config.yaml
n_layer: 8
d_model: 256
n_head: 8
n_kv_head: 8
head_dim: 64
d_mlp: 1024
vocab_size: 2048
activation: "relu"
norm: "layernorm"
norm_place: "pre"
norm_eps: 1e-05
positions: "learned"
qk_norm: false
attn_scale: 0.125
bias: "all"
tie_embeddings: true
parallel_block: true
init: "normal"
init_std_qkv: 0.0197
init_std_o: 0.00492
init_std_up: 0.0197
init_std_down: 0.00492
optimizer: "adamw"
lr: 0.00173
lr_mult_up: 0.787
beta1: 0.9
beta2: 0.99
lr_head: 0.00639
grad_clip: 2.0
warmup_steps: 459
schedule: "wsd"
decay_fraction: 0.399
decay_shape: "linear"
final_lr_fraction: 0.05
batch_tokens: 16384
seq_len: 768
doc_mask: true
train_tokens: 140500000
steps: 8576
dataset: "wikipedia_en"
MLP neurons of a small language model. Each row is named by its layer, matrix (up: input weights) and neuron, and shows model dimensions 0-95. Each number is 128 + 24 x the weight over its row's rms, rounded and kept within 0 to 255. Numbers have three digits each.
A block is one neuron, or neurons of one layer that tend to fire together. Before each block is what it responds to, as a language model described it from the Wikipedia text at the highest values.

Description: Word-initial "an" piece
L4.up213:117141130123135111068138116174161119113176134148104148141133114169111165193152112128127127135106115091064151119122148145112143149124149127162118094133146120100099137099138173119150120052144144113120124128096095108141114141099118110115119136119141099120116087130113158109084096118113149124
L4.up612:122123125147136119138119105169111128071111131177127152151146156139140128144133165125116126150163103108109145153137107102159117136124143130130079116101104136115129189171120075106140073126142085102157153172144151132088155139113123128125126137111134112103067112147140092108126162121176117138
L4.up722:121104115145137125126136130107175136110121115137155117099140223166123147128180129119139138132149091091082076144157145147189114102152122156135119159111157085143104122128140073121148117148142111123111077179099091134093131141116099113112096136113131161143111108114139115133113101142116119109
L4.up795:113120125104137114114133107156137129078174100169098214130147139102110153127149118147113134122119136122097150148093092094182149139134125152142081094125182122140117131162106111110144119088104103130173087143118146120132163128109116126141119139126140109145061109094143138128130132172154103178

Description: Early consonant pieces
L4.up67:118116148151122121109134106152134126105164147198130133162162131156103135111141118130137131078130116172143125159129129147098162166125118171173138105115125107119129134126126063140125115134104105131127119076145123161144098117160155138129184178130151119148074077102111135111128134127124097132
L4.up148:140101135126141104111130131203200112126164157114123152103170136142097156110141137118132098092125115144144151129108137096109151137092126156162140118136131078175157165160115112178140167167141141151126101072100115085133130157114149118109090170099143142151077112094125130143134106167116126118
L4.up185:103095140135079123137134145161094144129127139118127100159136141150125141074123098146130129125143097090120115179063099177111125104127141128139162156113156108149162130122134160106154120190133089117115093062136175171091078135144117130173141153110111079126113097119090157122139143127139127118
L4.up638:150122147107118082181096150131149109104134135159101135143130155152114130096126106130073123112145097081167164122112133121146142154101207119141096153116127111146129152135136110118142135124104081136161137099164179120102118170141143124147149156139148120152088117158140142160131121109103079122

Description: Mid-word "s" piece
L5.up35:155085087133130128097150116149131112137091133149121125128112151153134144122153178125114167128142128094125153113117145146144128138155163125090102159133154115101108094125122119154145138145218108150103095110142128114112153099129138127131135133071108129144116145093117170129150151075136122125
L5.up64:163095077136127100102114150117166132150134115127172134086139107178095165110145147152054137161155143149178106096127122118111138122131118135141133117126153120108127126146129129149107137121151109126128179143145141151152119108136137137127156122115149150124080122095134171140106109151129122161
L5.up75:130077114149104139126111106115126120125083159125124134139121127140152108084102130148139145173187132168161113183091106116158095102079185122121112141144124130105137119115155124134090179138137150134104157095142154141089137149101124158146104142111123147112134109107113181134137122154130085117
L5.up162:163131084135149100131092103110081098124120123144153117139108130175130146081141130118031150080115123132115141145132133165134164183144164137157111118132158109110116151138167154107123106145144147148091131134100176116105172111161132146100118148100109125137126139119092169147135149154122109126
L5.up195:140137076129157076128113159142131133096115118146143102135143116161099135095139165101084141103128115147110155145115134123138121148135157169117118135087158123123138123106144137151126110110141142163118128088133127143103157118101125117121120135111079117169104121159104121163147163096168086072
L5.up200:137132108144100120119134146136124103104115162144096132102126163126132113108157144128091132096175097176147110160107118118133131126136137126155158136168167109130096118136076140142143131091131158100163127131148115138111168172136102141114127132102145108129156161122115139132100128157104132131
L5.up239:143126115155137103140123147127159128157120142161145132120142114131102110109120122184096088107136124157130081147118112104114114153122100200160100102150165133114127151133112125150146100121161135111138148145151162136106168139190124109157137132097135115122137141142166126142118129125127123189
L5.up281:148101153127114152150112126094136118128088177165111169088158123156157131126127149134112111139191122143122127132133139134128136107098138132082102118159098141120167104121132154130114164163131118099115134138123180131141175145109146122112135128143138151112153132132161153124157150183180090157
L5.up323:112075097110089085126133142118176094126110139156142185130144135101110141128130151163108122123148106107138124157114108108109146158125172144121083140130178071148177167166157086152118148133144096150116121085100116145118157132131172111157125133084148129130096125125106167152100138161069105146
L5.up369:127109079135125095167204103126097121136107102122131131113122104192153150140118124110122154146162105119122141146128080108130166128137116141144138128156130112110118119107140141116166114166157169104120139095116115175090147130154175083179137124122082097156144169120121184127158137126207122137
L5.up370:119095140147131105120133139159201089082150146131108086115130171144124153127189129142142138134158162095144132136138121161132120128121167109123135147142174098130154152135137126155110121159152149088147164117135104129117159148144156105108110133098110078136124137148118147137156154154100119132
L5.up443:119115103123128131118110169134153095109062133150168154106122124182141119132130175116101143072179146145164116139120142124106145103138117124119092153128140098100132111143128117160128108120169128120126127132122139170161159086140103128098123101086109158132122159117103133136119167161146106153
L5.up788:140128098134101119101110121213144081128140147109134144066124169149119143127130132138097134118151137143160103132137183145145106158130111147117130138119180116084107076129130168167108150145156151101130134132155111138153156125154121138074104123139108118105112111146121189133121135188131126085
L5.up799:123095118115142122106101191118186102094094134131116162114130152136122167105141177157110152151164145147097106128141128128156164107117150122110101129141153108116137160145090112160162136140123101119096144131130160117113126095095139120146146123154166102116088136147121178104138129146140077144
L5.up805:130102125130135101102092140137151120109114171132092124143155160164134182093132119132103139107184126137143145152105116094146108134140139122144126119141148114131097132083167135151114175134184138100109098136151143116165160148185137159110122081053119123121178102078132144117178124113130105128
L5.up902:138156123157138132122127161136155102113076121135130125078121137173120111105156135133131167145132121116155133112079119117160122151119113157129120144153157094116161118103114088126122134132179078106120166155124120113144170126097144153101128124138140127126151184105153174125105146145093104126

Description: Second letter of acronyms
L5.up92:112128106145151117112122109136100187180169103170178123134132081150109130090135109171124163089102103169166103127103113144141127132132122138166089109104154137142131147197150100148143096058125159133119115063132207156133112152095157136185163161114138138144092109121138074141125108125150110129
L5.up115:129103123112122121150116117117093136134144122131151147146142151152127134131123106132128146137152118121115126146131115101101108088119125129138114104137141119089124172135156118160141121116148132133136117095172158139165141184105121148194114166122165131125091108090140119181145133142157060128
L5.up118:123112123108147085145141142153147114144146115164142108139151072141105125077137160172141128084131129181136157122141173131163147164131087115165087083124134114149159148162133087137158130105107101167117147110135155133098114111168157123133140115116103144098106179114136110158114101114123146179
L5.up186:120101123115123150141142098166111164148097140160118098172116136118153134125113091128126142161086129169151128148126161120118113128097140121154144117149095150116135114136139131106131151127149096124123143054124168147078106153135117150189113118111107108063110091109140165150153135117114119169
L5.up192:094153120102111098159109153142113164124178111139137173144183135144123136119123159129088130115092128147161115099103062117090133161083140100169141163119139133116113146179156133138131122116149117117112140085155177141168135124140143154152140154137148140140130142124160116157086114135155106116
L5.up317:113110112105135125129122145113129149139164121131135146132142105132097142155154097153139125101083113111126150139164147141108151108121122116130141174125155068134134127165136143158169134097155140126122096058118153086093076120165125123141101121117121157119084082099086117131134108108084123103
L5.up516:101086119100144125121130118134104131131118118166134110186114143188095113128167117146126149144085114124142155151084136073097110083117145107195097112164142083126153152145141099134123120154149100165130116131106156139110099107117195132179150121083179160133106110083112123114119136120091099124
L5.up577:134142128156113161119107163172116185104153124141166088146140124111133171157130096140136111145090107159129110171117143191092131118140116153129164140100120114124112105143099107113123134114125108093140125077133173175133094133121127135131160137113088110091089107131127126131173138171155112160
L5.up675:144152089129146137139131128098091175127133111161176102181146118107112144081138142151140140123114123153139139142119100135124142133139077150205115123121151111130137148145106116123094120093133155120107141128142168123157095109133167141174152119156146115121077094119124138131156117140112094135
L5.up679:088138134145091130116115172136119131169094137124129148191133128126138157141130097157130116140114125165158086134136142121123126147137099122117162108103156136112158126170114123204112119121170132099131135085122122124156088141139144141149144120149149078127094087104134138109084117129113080165
L5.up687:112098158109131138130121174101117132132165124179148137177162139131150133123129135183099164109104128128158142149172107103143138109117136143149115101087138080104174124152115106108151143138103095144150137150120191113149093150125155134182093126152150119104102091111147138123138116118114094099
L5.up691:114096108118163106152131184130107154128144115157148124127137112138134187094134158145104135131081141151105147147162123102135163126160123122156099113143137089107147152150115113122164118104129115142144145113150192117102103126127138131195131127133129102089087112145112131117143134090123069136
L5.up775:136084101133114123108125136115154114129089144121132143144108131110119145103134106181124142132145104160114122150078133151111154107155131130128097097133156091157143129177146079118116143128137083133134124094107113140086127122153152134189100138116126131151074111145124136139101145095072045130
L5.up870:120123095121103135101107139122114145145116141117137124164126132158113177139116142134112145141141127150113135171126162186114137115129119105131119105097168092096131137149146122176133150061172125123130143078097163149117138106114144130165150132096108140123130096144105164155127145118142103116
L5.up969:119120150105146083169119128106114129136145133114181091166174144210145123114138148098134113122136133149103146168131093177120112136118127135120114112147092148172100123176127168111151100106140149124078125100133167138152150097114140132150113174145109104127126089124156131107149149135159102169
L5.up1000:102128112121140138116133185165129162082153110149138151133145137154168192096173165170125119141128138158124117105121143143149114131143116134172137154115110077126144162118127124135117149089149146111124122119179166134134094116114168124168155135131156128100075083089136109135146133111155125111

Description: Second piece of line-initial words
L5.up6:164126120148097110101121169159092093108158144135155122147162114161129124145105109164080142088127122142161129097137126116111170133146144132152112116164139069125145135155150121174137145120121154110103182135112118138131127126138129121121106186129139119097120141165120185146107101161115115138
L5.up67:137128123102133125096112157115167129104113110145111115126155115163058141108129123174135130089115105127165167138108156108118164150116145153133078152162167055111160170134122105163170109086173135151157145113139110131142108098158114135148148158101139146107098109135100150131131121116087100181
L5.up315:147127115099113109127132139121131126123100093109146119149098138176120156131177108182116153156132151134124120157112107102118203134116117153133074133114122096122139103100188103109164129097198129134134142079090103116118127138127115131159084143114128135117140108147125162176117127119098109145
L5.up319:126146142112099182123083134142158093149077138109127141139098169121107151123163061152101158130108143155105100152114145148106123137115128172123116163130142102084140144123133159126113138130152128164134138073140106097108102152136151108190140139083157146133106100129152147132097154115089103157
L5.up401:094143128157123141114114117154151119147160100117125145111165160124136166138207085170122141083126100115134124112104117122150146165098090146134129117148162087097107119137079118115145110101118168143123147109122062128159111164140129083185115194161136117130107133169124157165154133145119130138
L5.up459:087110098165118151140153119110135134125136169134127108109190161171139136112133112152083151082109096152143103140070133094101141122133137137137094138136130106113151130174132116159123140172152144114118091138162104168150111116099162108188163173141148161107072105168168139151133148140127084140
L5.up490:142124104071135115162146103097112129107147108152161130162130118120140201090166106178107138121098099126086128138128058070103148126148098171157099155137144077158134163123144134147157124162158137151177102133172106110122099107159131159174129159103119096136123087117159107145104148117073129145
L5.up553:152147133161102117114097169134134140119120122143088186154131105148118130142170140159121150105095123131126116126110149139113152167124122174142064144135116060095194146138084129128095123098181116111109116079119105156100119116143135110148112109155149173122148127104128097151101133142142132141
L5.up588:111107120122084141101107147120168122106121126167117123117192156142099164152168170148132144044111135152103147134159133113134101109140119173128119146118135107100127110177082130202153088113138097143127065131129108146142126080127120117130121142139128141129109131117117119152118136128133116152
L5.up616:166146131131086150141145094111111157117128096149092147100139114149095120149099119132095110104153147111138117127149154113095143126115129162174112184131131123113154139187112133156146106127136119130131096103148155144153122106155153084173116170123162141068141145169101133170137143139120136115
L5.up635:128127128135135138124110115141121119150150096115107159136148121167102124123133095195119095148141067115148154131105124117168149112132108153213096153118118145108091133131123096141126104166147104108137117136147132138137137123127135121157110137117129150105099094143105146166128150159147110086
L5.up646:171143087096128129132146128137099148093176130144139122147118122133085137119116116124066139088116104170144156169105118101132166091147107130134080118130138110107125141139118107102132161119144121136158125134131158150140121168144153138154129122084151149060111128157129139155134149106141118144
L5.up672:157147124095128088164137136143149121125172153117114105139182164186117158087106177121107141039156129138103100114118113129132144113155109116123101136132124092107130108146086134133176123121119131144101113102128089174158143124139141112142107140176130161109113131146118105188119158186136121122
L5.up880:113133133140112147167125145121145128111128145164138159117149116129130113130182175140120133050142140176138163133158139128160099131140098143148129106135146116100144112117159110116161102082129130125148119169118124182158119090102134134140130129106145121148131081080143106163092099156165125170
L5.up906:153097106086114100112131128102172130105084123119144119170134144163080157122129143152113169092101113168119163124144114109106140130113157150157102097098160099143139110136129102175165150133141099152132103099115116098146111128108122115168114151106119078145083136126139138182108147129090114131
L5.up1021:108132130128105113143122147151166170124133091144112120130123141118071158131121137155107128122118164129155153144114115136088121158114134131150110143132133116137103102111118143123139130116143125153119087108131111161163106130143140115185124221110146148081150107135164130148140079129085118148

Description: Split vowel word pieces
L2.up193:135118150148123110122112175129153132119161127119132122122149108118114149109103120177134162129114104142161163114111155118111130130143124155107118161113115139101165142151151101123131095106117148125126152097135117130144136143143121117158130138105166146134123150119070177139129103085099108146

Description: Mid-word "s" after prefix
L4.up63:164145101164098099090072135141157108136172117137174153137113138159156142067109108140095091128135130119092078131169135118134114108131123133124138100155180120150075104132143139164102121121150183074079157125100074117158151156175115121101113130131104147162105076119086151130088109168140135154
L4.up209:131126112165118092118117107152097090079140135144116142159127125109110159105110125156137154126131121133120119160181143156144139139125110150157153106149145114120103129093147160131181156110162132087089171106096143147160143156156098100120091170097143102130143066129110153165097102188151133108
L4.up220:166128135094161146107142148120140127148094167132104133165131116112153197111122191118076132136147088157095128118141160113127114124130121127138129078122119113160079128127173123147131121137127125109099159170149138139197153157101159106092092129162121117105122126059121126106147177166125133144
L4.up590:085146122139092102115139097168123089067153149126110094153118158142112122117105142155136134093170110106099138165129142164111111145115149141160144106167156119134127100123112154130158137084145136107117140114149158134161149117129115114117147173137135121141103114111138130170108100124105099091

Description: Capital S letter
L2.up759:132115149168135110097146180148098142092124167165099181152148117104145119083150169167123124140146116176132100149155117157080100102146121146126153150122122117123088116110138117149117154122118132140139117128156142126135099167109136159105130140089116098118102108129157128132128150146133108107

Description: Mid-word piece after "s"
L5.up50:138141176123110094153140138147168096054165166139101134143099158161135133117114097192113139117133102102109169189097131132156118084098158161110080143108095127139119151132136124136131120129132128141134138140100142117110136138139125132121106214167124125126109109134110111156096114165131098147
L5.up52:129146077137121101134146121114159161124136103128105132132130131152078132132113086159117142103149124100095086137101121156139175131153105123144159145129180115098098161087150117114127158135161114105136149122151142150159160128178119100147116182091140129136110128131121169169147116099117108119
L5.up91:123108117099107148117110152122126129116129143121117127140125164109113142102108103135106154147075140113131134118103172162147103135114162135173160140154164139085134114155069135132144075171146063110147126081151154170126086114128155147128101173150139092122096102106114141174114122109126112119
L5.up142:136139128131136109137106120161111102141185102126091147121121139168179119118135088135104167142108142117107072129108127143126122127146112147164139100157128082107169148094085159122165092112138137122114138148109100112095122155168147112148134161134132125121139136112107151121138094125090140113
L5.up189:146111119103122113119108134153120101136122135179073134132123114128102131139131107174110142130151137119126113140164141080112173114151121143166152141126133127088112111167167084127202101105165092159148142122066127130149130164191150167115116161118133132078157113124094152187124131108064105123
L5.up234:107151162122148116163093109118140147129113146128096134111090131193135123134144133130112102156088115135173167159130133163142155117116118146126144131151129110159159100149145171155096165111158106126122153086120147126124107180134127160139094173123099143107105122116119164134109127122092106141
L5.up386:156132139140117123136109113182101147119168144154124155109113164190133155129158139129077140085100136095137135146113123116129125116125141189139127116136088100079126121127139148142103082098168128075113145146139130146118142113108129140134140150195155134162101116082124106144128121133136121147
L5.up394:165122125076134161158085122098161159161104151123121116123153142132141173093122084154062156123125097092127109150118111135103168105147126129159131166127201110107156112132140143127117115154134101112113151136139172116139169133156140117152091165143137147144144145127141136172149173093102125105
L5.up421:146147087092127125148107129143118101140121138119102146148131126161159139097150089147105119155101139077082130146134102123139166117134087117154163109120171124103144078120129154115163126111196140125098149124102101138146132162186151100133106185165107093132122143148131137178117124082139120177
L5.up483:133174090183106105175119086162172107140126138161163144121087157156084137098146106160099095113139104088100125124171114158143111132147125146169133124147125154140076087122097141128130085129132169111096113101099086116103155145175121110159115157136106157178107132134132142171134127114097144125
L5.up515:158131120101082111150090165136164113142120146115090104146108142147096118119099125130090138135100121108127133157176117108132172117118113116111101155130164101123132108112156156141158136109121143145097124088120112106148147158174137133142108147126120162109146123140111140170125152103090107123
L5.up559:166112113127119137137117136120139108121134152150149124095177135199147166124169146190098117133127117140144134116124110145119172103147140119131139117123120102156111126107140150120136141160124112103088142141160111106112122115133144131154064148163141127159095123148088155119125098120054122131
L5.up803:150158094174115109126145120169156113110156135140149121130146122161168099140143108152135128126117110113150139145127125167158174096160087139127057145101162125148125110123113098129122114072165129142101117130094073102119129178153134125142100136117087143156125153136113100137167131113132115170
L5.up810:152124089142122129123154134144097149120139147148112173118126161106108117118121067150106137115136124106139100124111120128140130124146142117143115188127173130103103175158137141159093117118136125139115125123172121097110138162165127125134121164140181129123090085125134107160137146126072128111
L5.up967:124137108132104097162158113184119128104119132146122128111089123125094174125130129136128124134101095120129159180127151135167156137126134150123112104139131116155109089130125138082144168088135084110117135115094132109127166156142137097161127133099156129131142085134111167171147143143113124119
L5.up1016:147161141080130094176134142141093122126119112131136158149128080154126165132174140165143156127108113103120129122136146152132171084153126121138142103150152099130093082105165113124158132148114128125131131145158109126134114159150126072145120157141110114109115140169151129147089118121153121176

Description: Word-initial split s
L4.up336:119130125120126107123153096138090155129116147154134140148127111148111137149153143114126163103104089109128162129127130096141127077127132166144115100190194103129140137170147147128162120092130120126130142153126158145085146145139128081127132152111130150096078121111109154172130141136112135088
L4.up563:109108154157128104110136143105129101143112165126139157151137128171125115122124121123138139149098076139130154149154143085108092152159138120109141152146125089136121155110156144119130146096155111133093164103140106143074118137127157113095103148135112137149131102116136123161122132078142121089
L4.up811:099125119106086117140133091129151134097132145149135139149110125129161171140148116120127133128133134091136151160125114105173150135123114136125144130164174091129157108138140130107124157117141123083134148115079149132127165145137174117155107124134173131123138096115099141198144126112090138122
L4.up908:116137144153115089135142146144110148090126136158146168095116113143145152154116166120123119120122100109119140128133161135135135128159114181161144142160131130126134100103156166171165117108122095110122122159125125132117150166154155074117095115144142130125110116108116111177135135122091126108

Description: Article "an" and word fragments
L5.up125:131127076114114099197126130161087149112128159163128157130134113130118105133122140131122150133108171136134124159118171124156123125121108140133159118166157080138142096139098119097127154105165132118131119123142129128111108131126135129119138121099118151125141127111115139178116084088113137122
L5.up221:140119124139096082153145154167106138140159155158169125121113154125159132165118146122085124133158154105114126147118160131154164149133124144165178157138131091138123104111115137130155137088148091079111102159149107135118149155106121127143148150122111114111135097094147125137121142146159152138
L5.up232:102104091139134120077090121122149126119095156142155141104150171167142163178139125130084108110167105105145053129167149088147115157126143132150124147165158126148125143128094164164115141104149115125139130122154115095094098142134171085116127126118177180137104116110155123185136116107108112089
L5.up299:100116100134101116118131083146099120098140127160156134126112136137145171145156145140142147131158094123114127169186135102133136104133108165149120120122160126072105110122133125136166094101174138136147118196135081136130155125164121148100154127103156142134128071053133133173150132122127143134
L5.up336:149160152116154120170136150136132155110113108123152186110091136174168149158137156115121128118134107120126139111119107141130162163154090159114083106128132132120160130095141114123142135099139087115077133110179112135105114176140106116170103129162159110110144122128152134166099128135124117181
L5.up438:106099124077129103184118128166180118113133112121093172124185138144134134146163114116110120136118148175121113120155107083205134097122155129144134132113128127115092110122117158161128156142164099123135095104190156090162151135126109179129104138080155070139092087122168114130091142118132137137
L5.up465:131152097111103128126140113132125135104118166150152131113147137127089174068145150141089130075137132132108117131156168143126165112157163133153057125120134150127096123129137135181146129138168117114103099144129070128129152189157105104147106150111129144134107122153125108140104160148136133122
L5.up529:146134127101099128122113110164135168113118154160125108114136125138129164145141139126085144125161146168124120127134142168164157072143170135136146151138119170109119127135163171124148124087126110094104143110157082103135134141162121086125113154112151108138123080121091134149139125122112143114
L5.up573:117139128126135115121141106125160153132111144136141146168123124136106116102110150127107103098137136115139134131127117099146147147091127186172143130157105112157168150160114126136168124117189107101126131106142142156116145139129110115123120159140153161127145061075140130161147119121142119128
L5.up578:148110110168100147106108111124116114102129194133210135121105127125126148145100130130127104126165125131138085128118108143156137112171109149127118140180124148157107105153097129106107140115107146066093108137177140129156168117116171109100168115119111138097113146135093147115126163132143108128
L5.up683:153118081087122120107152116122099145136118111132131145104180158163137135178120138124138146124143088094097125128110149113113140178117144182147143147129123106114137128106137135136147102132160096128133107105112113107124123096105157109135173108116166111098143139119147128112112150130116117109
L5.up733:148137108106090142125132173159104095134137168125132143145127166128166164136104130160111136146113122139129080132147158130125095102121144125133143111126111137099148113139133143189110181173117149082114074122122085119132133138166124126154139146183104078059106150157127127122124120154139110121
L5.up755:143133114104104117158112127149133137119161097148136153150080179103137134120121080190144102125134109126152138153072159153170125160135131148183137142106149160172102104113133119164106116100117140117158129113130099152097129147132100113149158152123104129136112072104127143092158145130137117156
L5.up970:132108134117104106135133121154126107148132147178148118162125116131134126107120114123119148088127103108141163143107131156135148086144156145116076145104166139137134105138154145151133101098118119098150087141148105141130133118122164106144132155101106145092096115170138118132129187119127102134
L5.up972:130118098149137115100160139116081106138133168128134137125096092133124112181154106125122151126164107143139104155134153139152180109131119168126107121139092122158140129161140113154139145114154114120133105172134116129147139181148128145156109127083109115080106115108172139119123118117116144139
L5.up994:138113101091104074106132100104141099084136145133144100164096153165165161146113131140163130133163105157101101151197123117177147098139130133147099124122151100132104155086195151142134143075162093130130171142131133152117163161129117104116115135106152090090131130116114124136094147154102141107

Description: Letter "l" word piece
L2.up735:119117103119114134108095142108167151146110151134128116182132120155096117150123125100103121182175103143126100137109174112119124072130148096140091154116157113180116113162139127109100119140155167151041135097089125133141158163129125131104113197158101152148093102143147102123148101102092129123

Description: Split word, second piece
L4.up2:140102116103096129147091119150173085161093129169095117087128150134124154161171107192126142176148110104135130154122123096147153149126164117137072132105176122120173126128121117115154122110167124126124120048148145103118117108131190136185132126124149128106103120135100167094135168100127094116
L4.up279:134123087114104111087061138109169113104120113137141115150123162112089153110129078197090166118137110138132122133116134140123167159128139105141119165137165138113135129140136166120133129110167121082128142054123160117100102107159123075170152147150137155160139090142130127159104147126119081137
L4.up301:135083146166127119084121173146124144117119186152164145166132158133131097128138098142110181147125124154158135172136130142167153147155132160129070105098114095102144112107145130142125135097143169136121082089088125143113116111155131158134151181125118111126113097153184128120128152147171099152
L4.up880:129120108141101090091098143130148136117163135168104141128119126178092132124122109171126135130147108092106118164093123127127197110147162164142074133136160136124130127178150129126101146107127107124111094081119124149132149115155143096165120151112149152147099099174088139132080168120098105121

Description: Mid-word consonant pieces
L5.up13:130131087098070151128077116116139083157134124126113141092117137165177138128106116145144097149117127093098103146170127171129117163110142117119154145127174132120107119107147166140124114100128147107104166157151097145107138169169070111135110142118164144129090121105091181124104105154141131141
L5.up46:128112103116123167133141085120086103143166166100117140135135142180179135090111127120135136157131132129117121179131111147123115146106102125117118141169125144161140120167129176110098136186120120124083148141180160123164159149188142148160136127104147116087117126106110174097102116122094147115
L5.up148:128129125172119114109059143126121116158107151125131112197118149148139137098124116172088137115132116177108090157158137153117139065133158156147163102131134097119106118133145129152092147127125123109090133086129155139113135143166119123137142118122120136163155120158123113168080131140174130145
L5.up156:130122120138147086157172111122160087166129106117112106149105132125104131156158115162088126115145099155101143104157117166153166111108189101170118141132143117148113123156172130144126146136117106114136161100169121118106152173155106092157098117093170136124081122092133186135103079149087126108
L5.up197:126130130141118157132119164103148139116143153111124124139183169158149123129109155128094126140128081196135086163132139169146091121120140157141096129136143138141169126183150149146112136145115092110089145121108132136175139149096123148162105146160134122138130082096137162154113142164089115102
L5.up240:153103124121102089155112134123154079139162109150128170117119165169136157153164107156119097146162111155142112070079120132150122153102087141167131105148121110143141137106101104114134149128142099104110165130125114102105108141099155139209126133105165096136101126096127171141098156129111114174
L5.up244:078101144111148082121078147156164084129128134116131157145134119160129163160103193114111154116150064131139149105157101094109163123109118133113106105188115121134146149163142127153146166151124120093084139096173121145153158142134137162155103139134134142122151145091140120154089131184125090124
L5.up433:110131136137130133165166116137113143143089124138141146139144134163151099158097181135127133142194132162188123129133104096117103129101158126138104112147106116109159141104152142136141183111140140172084171116121154147127141123094152138135145127091165148100143117124136180148160139150097113125
L5.up619:078084119164116116163112118142138082180087150111152105159157160135132153104143091129134097148174099146133097164138122133100105076144136118140117135101124135163127138147180142109123108136157157136118092076109128129153133186143126129131171137114171125125129114113113118122127143109095109132
L5.up659:149095100112127103151131169114111118078137114122149131121154157152107117109127158138111113152165142156125116110131115160165155125113120127152082120095176097105174148163186102117122206159129091106101176114141141132146120137119138153203161119120192095103099141159118112136099126133108093128
L5.up743:128160112124115114141073079124121117135137122185146143105128125164147175116123168151140148137156121152150123158137093117127134121156124128151126086146108138152104112146115127110141178106133107104133096127160139176127110162178127112124128131120132127102114174134134150138130150176166126098
L5.up795:128123123107137127146117155083157139116097121143171108121178101185148092100071177119129120136129125133117144129103118098113140136109146158121108093148139141108146124141121114136203126106157106112122161132126136146116166119119127117128125156128100108127153144135117162162140155109119080163
L5.up854:128117098133111135130106151116144111158113103116131116161173128148138102117112188163123132150129113118137116139137125123162085111123167121147115109134153112167166133140112108111087187159140108115088153100127119115150113172131162120116064140119149130108119105104110173129101102135100126162
L5.up910:121130099157120143092089148131136143123090157145142158106154144156136125132137124129103133120148122122159109159109122125120125204104147144127136092155104113088141088108088128163130173103192120094099125109147161154126142144141125083128155107146164104115095125084184164163126142164146105127
L5.up916:099077096109130130091146127144137121127139125123103117093134149134123181106140164175100101144113103143164099116110126091144102110137133152135123127136173100082127105102147171122126176137132140128134146110135090115110108161116150133159123122098146143081128133136123120103169122148119109114
L5.up962:185142128123135132198112151132129095123135115151157116159123116167150113140131132111101127141109121109139128140131096126133150076143137122141111094126143124142117116099142137125169124080151161098091149131100179184118133168129151115162090142107137086132148130088122175131208141136143127184

Description: Mid-word fragments
L4.up230:105078122177126168101112117134124096125119162144189126135176162105131124119157136129110136114151124128108131115129157130149076148138135143147155110128146107145124126111109126121122133166123154081124126134124149151136136149109114119132143116144120120102118133133123174120122142185188123185
L4.up390:092087114154121155111112114153131125119103140143144127140122157145144163163130112126102164165176133102122074188163141190106098129178151148124137098127101134118113126157153127140102159157152118092126138111157138108139164132151155128159137118109150125127080123100077136084168189112119117151
L4.up810:089110142172128162120128147168133116127130165124122152150097168141132139155133124137104122129132121097148133129109140166161122129161144129108134142142080138134136083155131146119097108128120138102115151164160124145070100131115108092177131112143136148112081146160131172117112140120155122130
L4.up975:120154113102148102122173102116112109098119141149126129143124128150149149142103157118076139121203124095124154139113117159123102133141136111132137117123109126127158102100120147083117105146148136124136157093101161115087136117138132116141129129161123098125128170079115183135165163159142142118